{
  "n_layer": 10,
  "d_model": 256,
  "n_head": 2,
  "n_kv_head": 2,
  "head_dim": 128,
  "d_mlp": 1024,
  "vocab_size": 8192,
  "activation": "tanh_gelu",
  "norm": "layernorm",
  "norm_place": "pre",
  "norm_eps": 1e-05,
  "positions": "learned",
  "qk_norm": false,
  "attn_scale": 0.0884,
  "bias": "all",
  "tie_embeddings": true,
  "parallel_block": true,
  "init": "normal",
  "init_std_qkv": 0.0312,
  "init_std_o": 0.007,
  "init_std_up": 0.0312,
  "init_std_down": 0.007,
  "optimizer": "adamw",
  "lr": 0.00139,
  "beta1": 0.9,
  "beta2": 0.99,
  "weight_decay": 0.054,
  "lr_head": 0.00354,
  "grad_clip": 1.0,
  "warmup_steps": 326,
  "schedule": "wsd",
  "decay_fraction": 0.67,
  "decay_shape": "linear",
  "final_lr_fraction": 0.0,
  "batch_tokens": 16384,
  "seq_len": 1024,
  "doc_mask": true,
  "z_loss": 1e-05,
  "train_tokens": 177900000,
  "steps": 10859,
  "dataset": "wikipedia_en"
}
MLP neurons of a small language model. Each row is named by its layer, matrix (down: output weights) and neuron, and shows model dimensions 128-255. Each number is 500 + 40 x the weight over its row's rms, rounded and kept within 0 to 999. Numbers have three digits each.
A block is one neuron, or neurons of one layer that tend to fire together. Before each block is what it responds to, as a language model described it from the Wikipedia text at the highest values.

Clause-initial subject determiners. Determiners and pronouns opening a new main or relative clause, right after a comma or period, e.g. "the", "this", "which", "It".
L7.down399:466491488434456483500500457541539496548528496520480528492481497499524518516562488534508541495498477566594412538543610492470480479517528560471450422473549558476452551461545495457454488489497494413534462505518478497546442481506506532505504531496503528457468529512470444485517459548436448410520479542498485623491520513512465522533537484540508531494537560463505489543532557486476552534440
L7.down443:435562494533485492508502479484555507477515541535474531521553430489521558473523472596506442494538504500584423494493517425556528514512563445556515509544530531462513514472551457490516442522487512496467533548469540537465445510523521490516422455563473451521514531560505497522485505518458504444565566573438518577515464522512544534523504521496505542505489550505481505524430466474422517512379
L7.down453:481528444500492472517475510498552490517525516459446511504444549500536568486450496512530532488520451471530450488502506441453520539556516488422479532519526507514483528525512427460543538527573514440567538480486453497548551535495493524509500544524469515492449528564432451468454454542476480484460431463461500505498527523457541567492498500503600517486538532423422515537473551464470501445532
L7.down631:453591421499506449478558498505496548484515468419476546541521483527537538508525515495490535464549512552529502442513494500483475482500543519595450456550496438505395492507550523456471488541484523545527464535560418383470521398523534483524573489490522616502457435567514527565507469514460496489502475489504504412511496513461559455512499452571535455476488463548501540476481512557560571477524
L7.down794:498496537532484563491460513505482413533533454537496475498524470494482490472579500560453555463512476546450584386477526509471480464485443448552482506486500454460525491554513424502467580536444549489504460486529500499432537527544545467465485466554474550489521528565580520512480493499506460469587462480503511488409566487425478556543468530516513505503487559471482485543452506523488547599435
L7.down915:507654466508475517514538436479529455504587447494478503494491489541520517499476496558446488561486510532498496508533514472523534470485481440526514484488489514512415524515480414481540494535473492418606466519498501545520555487509556465491509491549485559458472536677510403527444467522499476439500480476500496499502565534442489507503494485537507560458535512565563503511460561514510509496288
L7.down939:423631456518558544519402470466501521574546529523479463489587425517511504511496467498483473507479500541491493469435546498515525431516529462520511465472494485440478484476488505502548504540479561553512479509521483546538467512533572532541532526526480520479495481463523544530468487531430450540515500567567541491464509488543505496455474492512477507497509535504498526524502504503548473518195
L7.down979:450641466576577476564529499462465467537498597516489540519567505461559449558587451543448500525411558489519499535467519477474555524498529406490466531521540490559483566528520488502525467574503476496537469524449531504540510476470572490527542519503537542431474538521436454513531499564508545510462483561400493466514591490471472492488439490490519586503538544496537470512524530508437480444404

Sentence-final boundaries. Sentence-ending periods, closing quotes or parentheses in Wikipedia prose, where a new sentence or paragraph follows; also the ly in Accordingly, to in According to, and colon after Note.
L7.down295:514575443481503516481504474445545509498538520513543501469542555539497466495488508470518534464505490497530515494464472462566492489468522518513502487518521521488463536520488489503557497531489475438533525504515455542466472519475562516501460495524518492469455490518506467496501467550529518478534489510495449463477523507502518428527478492497508494492498496483517467504517511530514528504164
L7.down314:480508545491478489550517531490471517528479578490435443493457479462510539525568493458527555515491527456521451495551535471518534565429574485531577511480498479511512466460503472493517461473553397506500494508475460491534431577522442487441452474440521562532446474520561463461562473545522454497510529519496446500570509464528495597485454515477476472517519514580500463503436512539569514457472
L7.down350:473423421408542493471516514526528475504509506433496540468445580579551455470471521501570549444464482519484476508506510512484516528530424579542471487457505515540429492506448464495524502516493506452571503462500523538469510517474507516491501433491494537545468434523422490554428462557526471502517526436553533434525470519523579451499524497556512476482563464491471512539492444487462537473402
L7.down567:506475474458546511442464479469486494527538529558527474507532540496538513497512432553492476502510526510450497549541473513479491513489548494543463523461477494485463533465516491496544434481497485567504517510535492457512570511481498508511516523507508492500522510535483493475494515485479471455518521503449527485486497485489513361569453482510540488566500385485538511519517476431500451562282
L7.down647:516512504462522525543554484502491499471555485424515541451523514530550504441466458512495515514489511500510519513558436468501511503501480483539509446494506524506495489480451484503475484452506433469569532499554534466503455500477501585520522507563609513460534463544522491491497521571533481473443530462498533478484465511463556429501498494487499579508542464505514503524534471518538479481249
L7.down961:526410473416529511451564498460474439440603523484506485498473499549506531494437446512540521512509492577497469577522511492519532457511563491546472466432530500502426489493494517492565446527552488507512492473525453528544506538484517534478532525489438531460483527546453518513420485510469510485444541513527480502499473515481527376496488488514519481539532428441467512526535491510492449501435
L7.down1004:434545431522524551470438512494500555479542541485548474501487452501507530452438554479488457507476498481528555546508536493450487466502551501516453507476470549468441493479483534487535545463477480447499486520463528508515483539484490570570539462457535451501427480548417511477520485526510513496517486533506487448523496528559566424508460520492500499522521514484496535471534513475521471480215
L7.down1019:455538448488477527528496485486556482491528534470527545478518470495523476487432504483539522470487468523519513499492537479567518511484515518494512460534532502534486470520489514491533533477480479442516493482519527559459464458440517497524439499481540465515534469538468493515476465565531495473554518494526509476503508527521566431516555472523516512516527541495471488543520480499469507474237

Clause-ending punctuation. Periods and commas that close a long sentence or clause in narrative or expository prose, e.g. "...and leaves." or "Finally," and "...himself,".
L3.down534:450527477456538498523595508451457482527387567417509534473500490491537527464462481537557521447553529442471489467487570484474486497486522509499527486522456486565539543486476439567518486512501518441555495522467507496498440501483496535519471487504443538422468574568496470540479439457533439509534515470518489479536577539501492496522492549448486395561476509520487472536492414426433530554495

Word-initial fragment tokens. Short opening fragments of a word split into pieces, usually two or three letters after a space, such as sp(oofed), bu(lk), prec(ipitation).
L7.down139:539496515489484452504552544445512491489503453484474548522517473544516507485551546546477511535461487508514524466484482449529522539438487493510511554435484520494457557504504487493490487505482406440509499486462521556565587419491506482443487500535407529498548559472569471441546538432453456475530435515470521466535431474458424540480490512571505528467504459517545399550472535587542448408374
L7.down367:482448456494533500491576485482491519513535465476519515486447551527558503454598532524466547598458511502523490563460470497561563448524506455491599543446496504554457509580534425485486467547507476482501490610519542421490513473478503529492552482481473587505571459464520521481491504486536493508467482604428474530484409452480503462496465527546504417545529413478566483523522590462504502507465
L7.down437:580488518586511501472506528463508464517519542489433469481573503507516523516471435414506509438519468478434508497520515482578464548471520487481436520543478561425525514504448527520456465452548395515465493500578561432496490438435486459528479539495498568436473498488526521461498602565529479459509545509512452485465434476533553463483453556425516456529549462491482525552538524478451453431475
L7.down472:543514525448499509541478464447517537472449459459524506507505430529521507497537501545533527432517477537470477505445449455514423525537490447490446514476476558467535487555477419487473444620461521479562471487506497499513474513511563494526404510528538465566484526492539513486509487542538510536491444529509500465530513470527477498448452503489495516484551462420550488514478494417441569536499
L7.down504:479516531507495448476533556517467486581525496499518541476515545537519523504518483595611531499505458452550559460500517513581498490529451460479553481469500481472527472480422541408518456516514459497497423486548492514415565515531500493475468436526552487508498522489455502508480500432444522491490474483451434478543386579485557552553386481580591550508556566505509514441518471541493469419526
L7.down607:563522449508419404517497558528463461441545566477478555496528474554599523578454499506512460534493551473524481517548448495631538485450449472495493522477467531449510540457527515481447488511470553515519498475504515532520511525529521447453520510497532575482472524502466434520510531501506411459520542531540523479471400522495546478542516525531484522474496471510556486524467505507515447486439
L7.down654:560520514519492516475500501441532469522516486538526392466532470530473550508471561427451478468530511528483486511563481490493534539539485512506516495514480465543607543487476493506487409531466515535467515552535541515565440546559575494502491534534476513448504476549511493520489481474520513518464540545520459509502521540474517468482566552571552478524481515478547494428486557505445522581522
L7.down868:548480530540564506539520491403478435462426524412462482470525529469486606425459535497482498501552514465455500537517495431500481506562483497444525496544456515562541510491579518451472465437443500535446479547512532532556450562515486467514539531476514442478434537524574491507492461529498452585554511513528506505499526463518541538485514487431528515608587523525535517518484496443510509523544

Paragraph break tokens. Double line breaks ending a prose paragraph after a final period or quote, before a new paragraph or ==Section== heading in Wikipedia articles.
L4.down35:526555569516491411495477537529513452510484444515435430521458547472485497529506434494579506532461545445550491566511517444488530519486482516520506549562493510474451512505533504402522557443514512500480580495481469483527543560470481530451522517535522537543440427565443521473465404530524531463471455475446463508560468537500528509450488537536545497556552498513446489560496512554520511511468
L4.down170:487547571543511517511506538463450510502482436488439520525515480504453469502535482515546542512512551456485506456405602518555554539533549546484476435475505498569509462509507452539570537531474510441508487522524486499536491477509537463471480468520535475446542505518496453537528410492502521492532506503507438578481524509478521511533583488523510363442478482539476473516473524494414542542295
L4.down180:434537543489465535465485547520559495466495482544481457503479533458442499480527411427555504482472453570516484516505519504538554547546547585468498441536492514538528544518444451494522517525491463483567448511462487514500540523460430483494493487419449468482493450494537494568455478486479492452477584506542509549536522528531503588529539482537508493418448564502542518483503425542407460555459
L4.down277:483516507450530504564536507543519509521465468442470505474489526475527444549562515516605526466519499516527443532437561574551584491510521511405528488495500491489484478431537451427511459508496494486551530474479487518521532488519480532500491510461510496450483433475546522447485495513509477506505534502454489548534505532517517479527511523545519450517518519526568509576486487527540463504388
L4.down504:554477541502445495474538462474565444448451462505461454540535519444497529485535413489489570447469451520539414524539557519545517584488528523447479484479493536543552489575480514476547483488560484437509497539417520433509461537445422477437469425471469534567479501505464470438446535485495526465500522496452578535477446547540501625507490509531574470518546526469457508586458465536492454561521
L4.down772:465442493448441515470490525534426482429434530460491457475504574525502435434530502508487451504494548506525496502505532486537551470539552541513436455502530539598464462504475495495529506518450406549503538515493414570495476535427449408507560475473506431474496547489505475484492445565489528440525522492451567550544494471455480516495484500532510556526534483541453475497541448508507463580413
L4.down871:468454482448446493468511460540546477575471464481490483534502589545494525550582514457563537455477477539512459528462527486504514564454529562452514569459467554471522469478521489441526509506527527401577483523454518495546590528503461517464480428447478569516475452516433460510401524465478450478536483461499569573478421569489518457510516510579559459483537500553521548598515511524515473494483
L4.down915:519488468499516497499556486525555469480532467490437530472526587483509480556533510538548517498484552478466471487447565490477510483567496548461494520472488518460456450494500484448509457523509478532497543482485512565498594526445488529544523485524471551480443495590436545424409503528533530480521507438434502486459510548493551435517564562490571472480489542575551525557567491534542407495496

Wikipedia section boundaries. Paragraph-break newlines after a sentence's final period, and the = signs that open or close a section heading, such as ==Death== or === Background ===.
L3.down742:473495508484482541450581532493444476448471458415513469494500569488471447523560556478603471443522502481514498541463562485537504511480543525433529551490501498485405447519464457467475501568463540475547530505429501500435507506451460512489436527429462501460434482507486554537533445542524465504521494476451550472525481569486574529513507523462532469534564456546554530556532460557538468488401

Word-initial fragment tokens. Short first pieces of a word split into several tokens, often after an article, such as st(unt), tra(gic), ra(ting), Po(dcast), fa(ils).
L4.down44:490502487555500430492490472491492520456485500423493483461464513552515508501516482467537477567551437522505584508523406547481560403593531525546506515507495507512498514426392516488499459504501493516494501532524521506459474509505489526444563522491449487516530476472532475487465524493589492513457511548523489521429489515495476540544554522481496472552507517539455572456459528545470461538509
L4.down62:467510520586538465482536463519461475453494508521490443436492522497528435523427525525592533538467516558412523504508537415510563545486443496594481465441447479591532571531504555585547466518486547463495504542527514482565467537489508508493491472482444529539485532493529517496501479536490565533526513518495491478544507495468517472490516506515463475494506469426417507464529521493460445534508
L4.down439:576512552510471483497517515503558498477542492537441464449548469467473524495458488475497496528529488466523538563531500548521606516512482546455503487546481501440550587481535548519534491526423402485536468551514550497541486537506544508538550453497459615475505537488495556432488552549522487448524553528470488487431473494501489475535486490500482468531558480509488542515484509426488532433475
L4.down672:489498502523551578464473471578544489482471460496540526420558483463482479498431460452540476500459472545449521454500407452464530435521518537561511535478546497475481568435478472473494450502569528518500509515506573454517511534465461477531425569565521520462522505501523453491491543554461520425533524565470621510512520550563549498526567551479473483567501509528472494562543566476508475509499
L4.down721:509516495466514454500480472508478521482473546485507504499531525569489502474519478513661554565505534556479514440518481512491594453511489528546485518497528493510503466428408484563406515526550498498498517479588413547503446537484481499452558493439493526527538497494415507572495541450516418548457536540537477489566504502455519465484505483535467470505592465528478455484482549465507421521568
L4.down725:465484503485575461581539474532435553473472485486460468459396513525486532511492423572434419556479489543489508554560583499519509382465494530587514527472520488469415497453537504477506546533508505502463511554520543484489506559467538502509511550407521505463513449446523505513501523515515498441467466532505531505453495495533563536495531423543493489500494475499427525474508491471562473490429
L4.down780:554477502516469435475473481469499458493492466486460521514570536394562534478474500481595574518502496543418473519483462469519466436430499516464486546500531451510532500467504499494521512425478591479529493503515518451452476561492487510572494496567502538478444511560551433529410503473433472514483527549511576472490507499551443522522553522499499460474567536485519514516479547506540502576540
L4.down937:605494513567455546505526490488474480449542444465518447517510508577478519431483488510568546452532440517553478492489451518548469479421597530451439449505545540505477489466442494546578540470481543502577467506483515473514486528467454478508522480558474485574462525482487450444396476494497529460566530545465503510484446421440463526481534487472468484504506501535548552467501450512501546409538

Sentence-initial subject pronouns. Subject words opening a new sentence or clause, mostly He, The, It, She after a period, or he after when/where.
L4.down57:489564526450474453521398494527396514554536470528472533482594563451526590472533485542468480492522541499459506484549508459529509520483520474520492551517558547558501513508543435492515466510462552462576472544452497523569546529468492505499489462560495573471521475564515498488508493499472458479475516558537572450544500525539539504487427469580460546473561467471577526383505513520487472473482
L4.down126:469571448498481501498459560435480500502517454478437555504467522473524479426498484517507468489526544453509494459504476440479529537475495518531523462448547537451581497511510505512464498525500487534492555504524444484446524514433459613505495404500459500489485478574481443511538524455471488459436512473475501465554537522584524513470392464470505500564515517426525528538510502522465555466504
L4.down226:511516538529499489534449499473449514472529450554402433559509552488482498438479475490508533503436556509476502494493489570546464544447502490464504520489508435516495483481560502547567521539548467509532492509479462481542587536491492454543453501484489692466516478486475463434544483538510497511472510469450521513485539492503498410516448490445570454509557463540500481461528564484525530485514
L4.down235:452504514439511483561428440513496492547541454596502517459462488464544531488546426531462526430473562494522550542520556454480441473455414468500452540436526498523490501461524502552534503486448555499538478541522493414522489470437461533541499491515510500528505493496486451403482564551484512474536421523527494469527585496479557575518516469509506469464528546481496525509508439516570467511545
L4.down365:455652508562550520519475481472483501497529516534424560569495425498549491519533490495461414513476486488467503531478522531466450491501530370557417562574522426524405535478508453490490434540550517509564488545472465463544465502502545478510542460528509529475495575599525462460527504511467498509463502515522445419396637435469473501478462421531491588540530510517552500506532531489490469417464
L4.down639:509575536474517458493444479526517493520495390464493457526526533555511553486468479490475556478561494522507557435511522428460514516506460521602456523479555557563469519467523477504586499487436565466540494451513478483518473499486513511482536459472483497574590498544518405491506495511493559542491447504506543435479641535490508497482519460488489489565582518541563493563530488505514443519428
L4.down770:472483425504481472557489406529493517522513534510459460538447543490525533556534544497491509526563471535582543506426499491459472447465453528579456548516514530408472568489553422462522494505473513501469507555482489482527517482515509503511551516503501517513517475555458520490490506614508396435463448501537521478492517502514474484465446509496565487474529505484438511518431536477537418473500
L4.down985:503480535576477470533493457604495480496477487470537533567483443503488506563573418493545484494509469443510540486547484470531494506458533415449480552459524486562462459507485531512573527489523532421483547508512490531497551522517539415519510537484530574461530529493559427481486579486516488514456508523589551552422521479437472565497525503477480430490516491468482523501415469519538502549534

Anaphoric reference words. Pronouns and determiners pointing back to earlier text, usually opening a sentence or clause: This, It, which, there (thereafter, thereby).
L3.down1:551536516396534405559451385459504477501491470555488522523516509517471531495512458592480453567505485512375491590533499499504546520484527512532481436495536552527542492481513489524486517516453526476520483493426552501489449533492508468486555441546487493493504450562521451448440456522538489475471422546482484453564533488517478463468490475538494562452581554526598490496548526424502491402543

Word-initial fragments and "to". Fires on the opening consonant-cluster piece of a word split into tokens, like st(unt), sm(oothly), tro(phy), and on "to" before a verb or destination.
L3.down355:610470503554495442522483444508456431451436477480434568522486461478508468471471434439547557448475512457474555463546504424547454457482505499533484490441468539492496509494550537472505524501605579576502507519518524478540487498527596553518498463508518480493521487428493516544439502502509460509502514492517459517492400481506488530504529490544507511474554526496501490467500509478533520526524

Sentence-ending periods. Full stops closing a sentence in encyclopedic prose, including ellipsis periods and abbreviation dots like S.p.A. or F.C.
L4.down150:447442430496482478456525512472510521551540532447436517492516468543553640525455512545510518475456473511520480546466548439465521524520438485473489523512524517493461484461447507439539541519545491451498533508444522543468500502407519523446492447528443444572509483465446534528487476596530501454445496526503505532442498534572538488447549549459553455477549445502486467577542494491477480469463
L4.down164:469447540464519411528536534486511505458512468445525576404372499539497518534493510525510559512535500491499546509534521544494445556464442519513517503477483479471488513418479497576456493529478584485493579496508529519501531507514478578612531464524447503489482505521525467493435525443481565483549454460442437553548513515540536511513498464586406477493481475523477481451478506502497563455500
L4.down192:504510574457529467470460526485459519481620426573498483468481559506486492458415493441440534498470562417468461510552456512628545493493510486462489483495514498544438494545446452538547499541482495543568485530538527471514465504519525541529589526480545478521521523535490532531461483493431512423493494552549475487506404554469535537440528562504478559482534461547496591500507482504596544473530
L4.down275:416499478459545491480526511520557515517485463469471530464515516553534596454491515477533487553484508443483511477473517530504562510524459571445493554490538507570461428504445449495518529570481502473496497495553489481524472488402464504478509470470489480532519494491569471508451509572465474533474510522496560469464508515553564459475561563473564466625505553498535464623549553522461475477492
L4.down384:481550500529493459528520470397483485503466409505450509482454523500548453506493539558461577553534550523540493504502473478457538521510441538503469416457498529544472495450468400504511496587463530467562456456482543522463501533504477508459471467467524503501484522517524491513471515470514449488464504533486543465512519606470519449467431470511545522536511447567465470557532490485455473559446
L4.down409:473456427531483468509462480512495518523528496528532469555470548469468558578493447510530431473469482502524477550521518449477499533415523484496461523498498535491537587534536458450537443451610568515528522545443493431562504536452534522476524472493522502610466541520423537530451478600510475477474487511477493508571486570508489491486440518499574494504515477483402532496466493527596448442496
L4.down794:449418498457514478422522501496525482490480517498413505552504425498530621483491473555520480488472431571502518499472532532448540542553490552478479513531515502467489432449444499464531582504585522498546459428435578571427518458403557518466548504526473439515464539498496500506530448543591513474498498522472461470459501445519515413470526531423525525473553511572497465540575555480447604505506
L4.down997:475461452471429499505471555516540493507436516504472581482406467511551508528423524485540453541486451434466477492440501513548563480511500491502476491586535484563450460495523492468451524549488472487503525520507481520576464532460494463575448492507526586453489525484472534429545579497444488486467468494485524414494450471472558465459576565496523507463476580476453478523491489489555449536531

Paragraph break tokens. Double line breaks after a sentence-ending period in Wikipedia prose, before a new paragraph (The, In) or a ==section== heading.
L7.down245:495544480459555570472494503457491520515516510491529499437475514510510514471476520464509486484531508552479505518521487481527499494517541524484510528527491487506436485460501463469474481530508498514493552494498482501486486528476450513555486557506519499526443484578496498505541485489491546477475500402477494466521500485516491412506499518496486491501497566470494489469495503534497520501349
L7.down246:496551464445552536479501513449499505511541520471540495460509507500520490459438506502522482477521503542469511502479508499517502465506528534509520524529488529511435467463492444475488480546523487522491542495493493515481486504451517527546513521499522515522462475572495505483569490489503502476515512462478511439512519502525521371513495523491475483524477546495508454492496490520521509515289
L7.down521:485597487481481511496491527452486476484527495488490489449513482498492519503513504502511493483515518502537504490512521463622545486459519517479534476527524509518449515487478454495485435531474486489490509519482506543474465485488504482492490541482542530488483538534503496536539489522477508447490508528471526474515464502490543455491501514481506503518495570505507488503501481499501491514141
L7.down527:510583517497456515483491492477518484484490539549501521463487545461516549498481516467535552443483521497511523513458450445408538516526494558540529485538550554589483578481474486442535579498474470425579500482483490546478567501551497499483501554493490467486490553610430472488485367565445584529474512425507461447510552451437514588515491505507582583505483454444489534522494521539517487525434
L7.down673:505558479496483525467469530495501513477505502464482493493462517488506496457487573487527515465495463519476482507469515447554512457506504558534508499502497482488441522485486460507483489515513506455544496493494491542476498513528540499581476526467505505514492532536507467477479512471512501524481582454501467467516534498510551387523498521456515525482498513479468488525529496555493474502302
L7.down714:533432496502438495499577552454521469485510511528525464485471538504648513532429480461503439502497489536496453522485490462422510461537484532488545485504531529511486516512484504503463434511558533424529471496492504540517482509455524457451520482503536496490439490455537513522465545468502462507557488504461555460511532556481533429584399528410500567466503473535534451577488511493494466438485
L7.down722:497538486478551534483528522468491486563569508486521471490463553528502472491497518493496510481491498461514513535538461513633451516507488515561508462495460478485478490498499457482479467519517467531481526482546485518484463529479498501531499535523524514484467445565525480458538502481527510445487534467484458464495446495487484409503507504479501470542469590469503491478539523520479511492365
L7.down919:519498482546522548481582519431445481498501504436593464442476494539540505503467511449554509478485453482509510518510527495464481489432492532476588503520441434551442544518430459493554467496482504442521506498536481530517423489394497460485487478486537533491471554497509476545546467540560479509501465501494523410515537563470518479510516475525497511465515511580538480476493532507537531491358